config.yaml
head_dim: 64
rope_base: 10000.0
init_std_down: 0.00308
lr: 0.00164
lr_mult_down: 0.7
lr_head: 0.00603
schedule: "wsd"
final_lr_fraction: 0.05
batch_tokens: 32768
doc_mask: true
train_tokens: 257500000
MLP neurons of a small language model. Each row is named by its layer, matrix (down: output weights) and neuron, and shows model dimensions 160-223. Each number is 128 + 24 x the weight over its row's rms, rounded and kept within 0 to 255. A neuron's up and down rows have the sign that makes its largest values positive.
Before each neuron's rows, "raises" lists the tokens whose logits its output raises most directly, leaving later layers aside.

raises: ", they", " they", " he was", ", he", " he"
L11.down605 [ 82 129 148 121  99 105 133  61  81 125  83 128 119 137 154  86 158 168 108 110 168 153 149 113 111 138 142 152  95 162 114 129 132 136 156 128 105 127 138 128 166 160 120 117 109  89 144 130 124 147 161 131 181 112 110 144 121 113 165 103 153 129  99 101]

raises: "s", "s.", "s,", "s)", "s to"
L4.down623 [132 132 134 135 113 117 125 136 152 109 131 148 136 153 100  75 132 141 165 130 110 132 128 127 118 104 153 123 150 145 112 146 145 104  93 133 112 100 135 116 170 131 106 156 125  95 140 118 110 148 135 138 102 110 129 138 145 178 156 147 140 145 150 115]

raises: "ings", "ansas", "ids", "irk", "ings."
L10.down242 [118 127 106 156  79 130 140 105 122 117 170  99  81 132 128 103 134 141 189 143 185 116  95 144 144 116 111 132 138 129 115  56 155 152 125 156 167 163 135 140 144 115 149  90  97 138 133 150 184 114 151 126 127 152 110 147 121  90 111 129 133 121 112 117]

raises: "-D", "-", "-P", "-K", "-J"
L10.down481 [ 77 155 104 169 189 151 110 129  92 114 127  97  92 132  99 111 159 111 123  80 100 131 135 127 147 174 150 116 127 151 129 121  98 129 121  99  91 144 140 145 102 164 142 129 122 143 120 148 141 146 159 150  99  99 133 131 114  90 125 130 113 111 149 132]

raises: " him", " it.", " this", " these", " them."
L11.down218 [164  87 103 115 111 104 119 117 152 105 117 147  77 136 163  90 130  87 105  95  84 128 118 110 143 118 136 169 132 135  91  86  85 157 103 131 159 168 123 105 128 130 114 140 124 137 162 114 174 130  96 120 105  81  59  99 128  93 175  89 139 109 119 132]

raises: "known", "orth", "ited", "iform", "ity."
L2.down505 [143 127 111 138 135 159 152 165 179 123 127 134 120 171  86 134 133 162 170 144 140 158 110  91 137 125 106 133 132 127  90 127 137 136 161 117 138  95 189 168 126 162 124 153 126 143  93 126 127 147 111 130  76 110 138 110 153 152 101 156  92 133 101  90]

raises: "ives", "iving", "iver", "ender", "agon"
L3.down522 [136 130 143 130 155 122 131 131 122 111 110 167  96 178 152 121  99 112 142 111 124 125 138  99 124 152 137 111 122 168 147  94 167 117 165  66  94 112 105 130  51 100 149 152 172 133 130 140  86 123 137 148 126 104 135 132 103 136 122 132 133 147 153 131]

raises: "isation", "ization", "ised", "ises", "ized"
L3.down463 [121 119 124 154 118 102 139  79 145 191 132 114  93 119  80 108 146 162 152 139 113 115 140 114 125  83  92 186 141 130 120 146 167  87 111  50 110 125  93 163 144 110 152 112 120 132  83 111  93 128 119  91 159 161 129 106 127 124 124 180  99 100 138  98]

raises: " of V", " of", " of H", " of D", "s of"
L5.down584 [ 90  91 130  99 151 102 167 130 102 123 180 163 138 122 100 123 123 142 152 112  77 111 170 133 111  89 144 111 157  80 105 133 137 139 117 117  94 110 117 106  85 151 139 128 126 133 119 156 147 134 126 108 119 120 141 190 126 108 151 168 104 119 134 127]

raises: "h", "har", "za", "hi", "han"
L10.down183 [126 154 126 138 154  99 112 153 101 138  91  95 123  93 104 147 129 131 164  73 142 128 106 114 138 110 173 124  93 137 157 139 179 153 146 107 124 106 132 148 123 134 121 142  96 108 112  79 150 138 112 115 142  97 122 144 145 132 125  97 100 123 138  90]

raises: "s)", "s on", "s, ", "s, the", "s,"
L8.down699 [ 94 168 107 129 158 114 120 120 142 129  98 140 173 121 120  91 131 135 108 147 157 110 132 133  84 169 123  88 168 134 148 125 154 144  97 126 130 120 122 145 161 129 149  89  89  70 101 111  90 164 137 134  93 137 139 132 155 129 119  98 142 142 150 139]

raises: "light", "head", "track", "ground", "back"
L11.down620 [162 138 131 134 125 130 150 157 144 106 140 133  97 131 102 132 152 120 147 136 164 123 143 124 124 132 141 153 196 133 100 132 118 160 155 141 148 129 159 121  86 103 164 111  92 126  97 145 125 122 110 151 167 150 129 119 165 134 161 109 116 142 137 112]

raises: "s", "s,", "s on", "s to", "s."
L4.down12 [118 139 142 174 155  98 113 139  74 127 136 133 115 147 121  42 115 130 148 128 148 123 138 144 142 125 153 136 143 142 120 155 138 110  74 151 106 109 109 128 179 105 128 157 115 111 115 123 136 146 105 119  73 143 133 132 139 144 159 156 123 142 140 114]

raises: " of f", " of their", " of", " of a", " of V"
L11.down40 [107 119 144 132 146 105 131 118 126 117 119 112 127 116 145 203 137 138 129 153 122 118 131 150  88 104  86 106 173  88 137 149 147 143 100 154 133 149  87 149 119 166 112 136 124 115 108 156 146 128 132 139 103 161 123  99  98 122  86 123 101  91 110 103]

raises: "aily", "ynam", "well", "ict", "ot"
L2.down243 [113 144 147 126 123 145 131 108 114 113 105 149  95  48 127 110 112 130 134 124 127 125  92 102 168 103 130 159 124 126 133 125 157 125 150 164 127 156 154 110 130 110 147 112 149 133  95 105  80 109 140 140 161 136 116  84 142 122 160 144 111  96 127 140]

raises: "ator", "ative", "a (", "a |", "a."
L11.down672 [119 141 127 127 131 165 151 173 110  67 159 118 122 134 149 145 121 160  81 179 147  98 144  96 138 117 148 105 151 174 151 151 136 156 101 107 147 127 102 164 136 131 158 167 136 152 125 100 148 157 141 167 164 128  94 123 153 164 115 139 164 162 121 137]